{"hidden_size": 576, "norm": "layernorm", "norm_place": "pre", "beta1": 0.95}
MLP neurons of a small language model. Each row is named by its layer, matrix (up: input weights) and neuron, and shows model dimensions 272-367. Each number is 50 + 15 x the weight over its row's rms, rounded and kept within 0 to 99.
After each neuron's rows, "fires in" lists the words (lower case) most often at its 100 highest values on Wikipedia text that the model never trained on. A number after a token or word is its count.

L2.up329:40 30 59 74 65 26 55 40 35 50 52 34 43 21 48 34 68 24 63 51 24 77 66 59 52 38 60 22 71 47 39 68 67 47 33 45 48 51 65 78 53 71 60 62 52 65 37 64 46 32 62 26 59 51 37 41 64 50 66 56 25 57 53 47 50 63 44 53 51 69 34 55 57 50 75 49 52 66 33 57 48 55 54 60 59 45 60 57 48 58 63 75 68 63 46 42
fires in: "early" 20, "first" 19, "later" 13, "may" 7, "start" 6, "originally" 4

L2.up2063:11 28 57 70 24 42 69 83 52 26 66 39 54 15 29 60 43 63 18 54 66 54 35 51 56 62 58 53 39 26 43 38 41 31 23 53 42 54 68 73 42 32 41 37 72 41 54 47 49 51 60 23 45 38 72 45 56 66 54 66 51 61 97 45 43 82 71 71 80 48 42 68 46 59 53 46 65 57 35 56 54 51 64 39 51 79 37 27 59 65 27 45 57 54 59 50
fires in: "new" 62, "total" 9, "full" 6

L2.up787:33 50 21 36 44 29 61 44 62 44 54 78 71 35 41 68 46 32 42 54 51 50 48 70 77 66 70 40 60 58 59 41 34 43 33 44 52 59 44 68 55 41 65 59 69 87 36 53 38 61 61 39 42 52 46 34 48 34 82 47 25 44 34 28 48 61 61 53 48 40 41 48 65 43 62 34 51 54 50 50 15 84 66 33 59 19 37 53 51 34 58 43 47 49 79 34
fires in: "same" 20, "any" 13, "single" 10, "per" 9, "no" 6

L2.up775:38 43 13 63 29 41 56 80 37 19 67 78 62 40 48 64 59 48 51 62 53 63 41 54 61 56 46 50 61 40 44 43 49 44 44 66 45 45 52 34 41 68 87 35 27 37 40 72 62 45 45 23 69 66 67 24 56 47 55 59 28 47 71 57 34 49 56 42 45 46 29 35 38 49 39 56 27 55 50 32 50 40 64 36 40 53 61 38 46 41 16 40 54 43 42 33
fires in: "the" 20, "he" 19, "his" 15, "her" 8, "she" 6, "personal" 5

L2.up495:37 28 40 35 48 35 46 66 78 72 49 49 70 75 67 67 80 48 27 65 43 62 38 45 67 60 57 42 52 58 54 55 29 79 70 40 07 46 70 51 81 23 62 50 69 69 45 60 52 43 40 39 64 40 38 35 64 68 55 54 46 49 45 56 74 67 59 10 31 56 51 37 55 66 46 50 50 69 51 72 42 29 46 00 53 32 59 47 16 63 56 72 58 61 46 37
fires in: "however" 29, "but" 8, "change" 5, "argues" 4, "though" 4, "so" 4

L2.up990:46 34 46 45 46 44 81 03 24 46 53 67 48 57 38 36 50 66 40 55 38 58 66 49 52 81 57 53 48 69 30 50 45 54 50 71 13 62 33 39 56 33 76 61 60 29 47 75 55 59 64 31 76 45 59 58 48 65 60 48 63 44 70 54 47 46 52 69 45 40 38 83 50 30 49 36 53 60 68 54 39 64 45 39 80 24 47 39 37 52 66 46 47 38 45 44
fires in: "a" 41, "ewell" 4, "ekaterinburg" 4, "e" 4

L2.up1520:60 52 43 88 45 38 57 18 19 44 63 43 30 49 69 50 47 69 39 53 39 53 36 61 46 40 46 26 53 37 34 40 41 64 48 40 41 46 57 63 40 59 46 46 55 43 42 70 46 53 40 46 13 29 62 56 57 59 50 51 71 56 52 61 48 60 70 48 49 64 62 41 21 63 58 63 50 38 43 67 55 53 46 20 13 31 49 54 46 24 58 63 69 51 43 43
fires in: "name" 21, "place" 11, "title" 8, "form" 6, "office" 4

L2.up129:45 26 29 59 66 43 49 60 46 52 81 64 18 56 77 60 46 20 25 49 57 72 58 49 60 57 54 52 73 40 64 96 81 54 30 57 07 59 44 54 56 25 50 42 36 32 28 38 40 48 61 40 62 64 38 49 74 42 52 64 58 60 52 30 67 65 57 00 51 72 43 40 44 36 52 23 37 61 53 24 43 62 58 41 37 60 66 70 39 57 67 38 40 54 48 42
fires in: "he" 43, "she" 6, "marrow" 4, "squirrel" 4

L2.up210:41 39 54 44 42 46 53 51 39 50 47 35 59 46 54 60 51 20 44 68 34 45 26 74 26 61 60 24 40 40 55 40 77 83 53 52 44 48 56 46 41 42 48 46 42 53 43 54 51 50 34 41 74 46 53 38 52 51 62 47 36 60 57 46 40 51 68 38 69 75 51 45 38 62 58 63 74 68 70 68 38 44 33 53 44 51 53 54 37 50 54 47 81 28 69 54
fires in: "from" 24, "between" 16, "each" 11, "both" 5

L2.up232:48 49 56 76 45 54 63 62 28 39 27 41 68 66 37 66 63 47 72 69 46 64 32 82 31 24 41 47 73 47 51 62 24 33 41 47 51 52 59 62 53 56 48 54 52 54 62 57 59 51 43 29 68 44 40 28 78 35 55 57 42 75 67 46 66 87 75 58 44 60 70 66 43 26 46 42 61 50 65 36 50 19 68 45 67 73 42 33 31 43 52 63 42 54 53 44
fires in: "and" 45, "well" 8

L2.up1209:39 59 66 40 33 41 74 52 48 54 43 52 59 38 10 44 45 50 72 55 48 47 49 62 61 57 76 34 38 53 38 45 56 53 62 56 56 56 59 45 43 44 27 51 16 24 36 53 53 37 62 38 49 36 57 62 33 60 69 41 42 85 73 55 53 63 43 46 51 53 34 53 54 36 54 31 22 44 57 37 26 64 56 47 39 56 41 31 46 37 44 27 58 28 62 49
fires in: "with" 32, "by" 25, "without" 5, "as" 4, "after" 4, "like" 4

L2.up902:31 49 57 42 72 33 79 53 61 24 54 46 48 38 65 24 47 58 44 66 52 32 49 81 39 51 65 53 67 55 69 69 38 60 51 55 33 65 53 67 53 29 28 69 59 74 45 43 48 57 42 46 35 50 37 42 32 36 76 65 83 34 54 48 46 43 44 38 69 70 47 70 35 41 50 40 78 38 76 78 72 58 92 18 48 80 35 34 39 31 57 52 57 49 60 27
fires in: "but" 26, "however" 14, "after" 10, "despite" 6, "followed" 6

L2.up1958:38 38 37 41 66 35 66 42 19 40 39 52 61 45 39 60 74 45 49 66 60 71 39 67 23 56 53 56 62 41 64 49 56 65 57 30 62 58 42 39 44 52 53 36 32 48 37 70 39 56 69 38 85 38 54 55 53 69 78 74 42 45 45 56 78 75 56 70 61 60 62 49 46 75 51 58 48 38 45 49 68 40 63 42 42 63 64 09 26 59 41 53 62 30 80 58
fires in: "however" 27, "that" 18, "most" 10, "much" 8, "but" 6

L2.up1480:37 42 39 46 30 30 78 82 12 07 23 80 70 58 62 61 33 34 74 63 36 53 43 57 40 47 46 54 67 62 45 62 50 43 63 32 76 47 65 46 51 18 45 38 43 76 35 65 72 43 54 51 70 40 35 54 57 58 68 54 50 57 75 41 47 43 62 60 51 50 22 53 56 36 66 63 48 37 16 46 47 40 66 64 58 45 70 48 63 28 59 71 70 44 50 58
fires in: "more" 42, "most" 13, "gases" 5, "in" 5

L2.up786:56 55 57 42 57 29 49 57 74 58 66 50 56 59 69 63 49 30 44 47 28 53 51 63 64 64 71 53 53 53 85 68 37 55 53 55 18 62 40 66 61 72 37 45 68 57 19 56 44 58 41 54 52 67 44 51 47 46 59 72 40 54 36 40 63 65 66 48 49 75 17 61 66 66 35 59 74 49 48 70 56 70 63 33 28 66 32 34 52 34 55 65 46 56 60 59
fires in: "who" 42, "which" 9, "where" 5, "but" 4

L2.up2093:45 26 59 51 33 40 64 41 26 52 46 70 63 51 60 70 43 37 51 42 04 43 46 57 60 46 45 56 23 30 99 73 72 34 43 37 27 49 48 59 44 49 43 61 48 37 48 45 53 64 26 54 70 36 65 65 42 42 53 64 48 99 75 69 66 76 51 47 82 59 50 48 59 51 43 35 53 55 40 38 82 27 45 37 60 60 49 45 21 45 27 80 80 68 60 81
fires in: "a" 29, "to" 21, "and" 15, "place" 5, "studied" 4

L2.up2212:47 41 25 36 52 33 81 41 45 36 55 69 79 44 50 53 53 34 50 36 42 21 62 44 48 50 66 55 33 56 53 33 23 51 48 66 48 59 62 57 55 58 35 35 33 51 37 58 61 49 44 62 74 23 66 51 42 72 71 53 34 64 59 47 58 73 42 66 43 55 52 38 46 39 51 27 53 65 76 40 43 67 49 56 40 70 38 38 29 77 78 61 61 35 62 61
fires in: "new" 38, "main" 11, "key" 8, "specific" 5, "different" 5

L2.up956:44 51 70 54 43 32 66 25 50 26 49 25 75 54 51 69 41 32 54 54 48 45 49 82 59 65 52 40 68 32 33 45 35 51 45 31 26 63 58 65 47 29 59 59 66 62 41 73 60 66 40 31 60 48 59 57 49 65 50 45 35 33 63 73 72 88 50 56 81 70 45 35 42 77 56 27 99 42 53 40 34 53 81 22 74 37 28 30 74 49 73 34 56 33 58 44
fires in: "early" 23, "late" 8, "before" 6, "mid" 5, "later" 5, "apps" 5

L2.up1058:58 41 63 27 67 33 61 64 31 59 46 51 63 38 71 59 46 55 52 76 58 54 57 99 59 71 46 29 57 58 67 76 39 96 26 44 38 43 39 52 51 54 35 21 48 53 55 48 46 51 33 43 69 54 65 59 25 45 42 48 63 48 40 86 62 66 46 37 44 73 59 48 51 88 51 27 49 51 55 71 67 57 43 12 69 50 58 39 58 41 25 81 62 31 65 78
fires in: "but" 62, "who" 25, "would" 4

L2.up1107:45 45 27 43 50 40 72 48 50 37 32 54 48 47 58 31 45 28 20 34 60 39 52 47 57 68 52 80 52 57 72 50 49 38 45 53 53 56 47 38 45 22 63 43 62 46 53 50 52 74 50 52 67 29 52 61 84 51 57 38 22 41 54 51 41 63 62 58 59 38 17 55 49 28 38 43 50 77 58 27 24 70 34 21 65 64 45 50 73 42 67 49 43 29 39 48
fires in: "west" 23, "east" 13, "county" 12, "south" 4

L2.up621:56 64 63 51 50 22 64 28 41 55 37 66 23 46 51 32 65 56 41 37 49 35 42 68 48 27 53 45 63 49 54 39 53 73 33 64 56 47 39 56 56 24 23 63 33 62 37 40 65 58 40 16 52 52 52 46 50 42 84 78 40 51 71 06 67 57 44 64 28 37 52 52 38 53 31 43 42 30 57 70 51 57 54 36 25 39 20 61 44 42 45 33 58 51 50 70
fires in: "found" 14, "do" 12, "after" 11, "find" 8, "seen" 7, "did" 6

L2.up1473:34 45 27 18 70 40 50 67 29 55 55 55 62 61 47 43 29 59 53 54 46 59 33 55 27 54 52 55 42 36 34 56 48 70 69 37 35 63 65 58 36 55 72 34 64 72 47 77 60 54 43 34 79 57 45 20 66 45 54 63 60 72 53 38 41 63 54 55 50 56 38 37 36 69 34 55 45 78 63 32 47 61 53 46 71 44 49 44 38 60 57 39 67 42 52 44
fires in: "history" 27, "japan" 6, "austria" 5, "indonesian" 4, "india" 4, "chile" 4

L2.up1351:00 46 26 43 70 37 44 55 40 43 28 35 45 44 43 25 42 68 25 45 47 57 48 39 37 74 53 42 58 48 65 52 67 66 42 63 65 55 42 34 48 43 71 19 49 63 53 78 73 39 23 43 51 62 55 61 63 50 73 61 52 52 52 53 48 51 71 46 64 61 56 50 42 64 53 78 68 25 51 36 57 49 24 40 39 36 41 46 13 58 50 52 76 19 57 53
fires in: "one" 50, "world" 8, "that" 8, "this" 7

L2.up499:55 63 34 29 16 32 61 36 52 35 55 53 64 77 70 40 24 42 69 70 45 76 51 55 53 53 63 64 36 42 47 59 18 46 69 52 56 65 84 63 36 70 58 50 41 42 28 39 53 48 68 43 63 15 34 34 54 36 47 52 63 78 62 44 48 59 74 57 74 53 87 80 64 46 43 41 64 71 42 37 59 46 53 60 65 41 44 48 57 32 78 64 46 42 64 59
fires in: "name" 20, "as" 13, "called" 8, "to" 8, "word" 5, "genus" 5

L2.up2268:62 71 69 43 70 52 66 51 50 49 52 72 26 53 83 53 50 38 59 75 37 73 69 65 43 59 49 69 55 16 48 53 47 27 49 52 49 67 45 44 52 54 25 51 39 40 30 54 45 37 47 25 49 60 59 48 55 33 69 42 50 62 63 36 70 52 53 54 36 60 29 50 60 42 55 41 61 50 57 49 50 37 75 33 70 72 49 28 47 37 40 50 67 52 45 28
fires in: "after" 36, "during" 10, "with" 7, "following" 6, "at" 5

L2.up227:39 38 35 36 50 33 54 64 46 60 61 36 56 27 39 33 63 52 39 51 66 39 45 40 72 55 59 57 69 68 62 44 27 31 57 58 77 56 45 49 46 40 58 53 44 52 30 51 31 26 62 70 78 45 59 48 22 58 73 54 32 53 49 37 39 75 57 33 66 41 62 40 51 48 34 64 54 73 70 54 72 82 28 43 57 48 33 56 36 59 60 33 43 45 78 43
fires in: "that" 26, "october" 14, "this" 9, "september" 6, "november" 5

L2.up882:34 55 43 26 38 23 63 41 34 55 38 72 56 45 24 50 29 62 62 21 43 48 47 55 52 53 50 19 30 32 41 69 43 48 53 39 31 50 59 75 54 48 49 38 49 58 45 51 69 47 46 39 49 41 66 28 52 53 50 41 61 75 61 21 60 45 51 50 40 80 32 53 45 43 48 20 56 58 50 24 28 60 46 35 62 54 80 31 58 28 60 47 42 55 71 59
fires in: "called" 23, "as" 15, "named" 9, "half" 8, "designated" 6, "red" 5

L2.up812:48 32 32 33 68 38 58 73 45 61 57 68 26 42 79 57 59 56 51 52 42 38 36 99 67 63 50 64 50 48 79 47 57 88 39 92 73 51 49 35 64 75 68 26 36 38 43 67 59 59 37 70 58 50 60 57 21 55 79 63 39 42 68 59 70 62 51 39 65 49 45 32 59 66 46 38 49 49 54 55 52 51 51 09 43 65 67 28 46 32 55 65 76 43 46 57
fires in: "year" 22, "m" 9, "division" 7, "season" 7, "pts" 6, "alumni" 5

L2.up1974:63 33 64 32 59 52 41 66 44 38 48 52 78 29 48 56 57 41 57 78 69 68 19 54 39 62 52 42 56 48 40 84 40 35 50 38 25 55 50 58 34 64 57 38 42 70 45 35 42 62 60 42 53 41 50 46 38 49 35 60 27 33 60 50 58 65 54 45 36 55 32 53 48 42 48 66 67 62 43 43 60 45 78 45 55 61 57 33 62 66 37 50 55 60 67 35
fires in: "had" 51, "who" 7, "has" 7, "be" 5

L2.up1226:36 32 55 66 52 36 77 48 17 41 54 38 46 42 57 59 35 55 57 63 59 75 65 54 50 51 74 46 63 45 68 72 34 52 54 37 30 62 48 66 52 74 45 44 07 45 54 57 71 48 61 41 52 55 34 40 43 34 64 61 30 56 43 57 63 61 50 36 40 44 52 62 62 52 77 85 47 40 39 44 72 53 66 48 73 75 27 49 55 35 29 48 56 58 47 55
fires in: "began" 28, "started" 8, "would" 7, "born" 5, "begins" 4

L2.up1470:45 48 25 33 42 33 30 41 67 50 68 61 68 39 38 59 68 30 59 81 52 56 50 39 79 53 54 61 58 54 73 58 24 57 42 59 39 52 61 72 58 56 62 22 62 51 39 31 42 56 51 65 72 57 56 38 28 55 37 38 82 57 44 52 68 42 57 38 31 52 18 47 43 23 57 48 64 71 35 55 36 86 41 25 46 45 51 54 41 34 22 44 51 60 40 38
fires in: "this" 26, "these" 13, "that" 9, "all" 5, "have" 5, "new" 5

L2.up1312:44 59 05 32 62 39 63 30 17 36 50 66 63 40 60 48 16 42 43 71 67 27 73 44 54 48 49 62 26 47 49 66 59 44 32 66 27 53 46 56 39 46 85 34 55 29 41 60 74 74 31 38 60 52 55 40 44 53 62 68 53 73 65 64 62 82 35 47 48 70 75 30 61 28 66 57 55 53 44 33 71 54 51 55 61 54 43 31 62 45 55 35 61 49 53 46
fires in: "first" 18, "known" 11, "year" 8, "composer" 6, "second" 5, "same" 4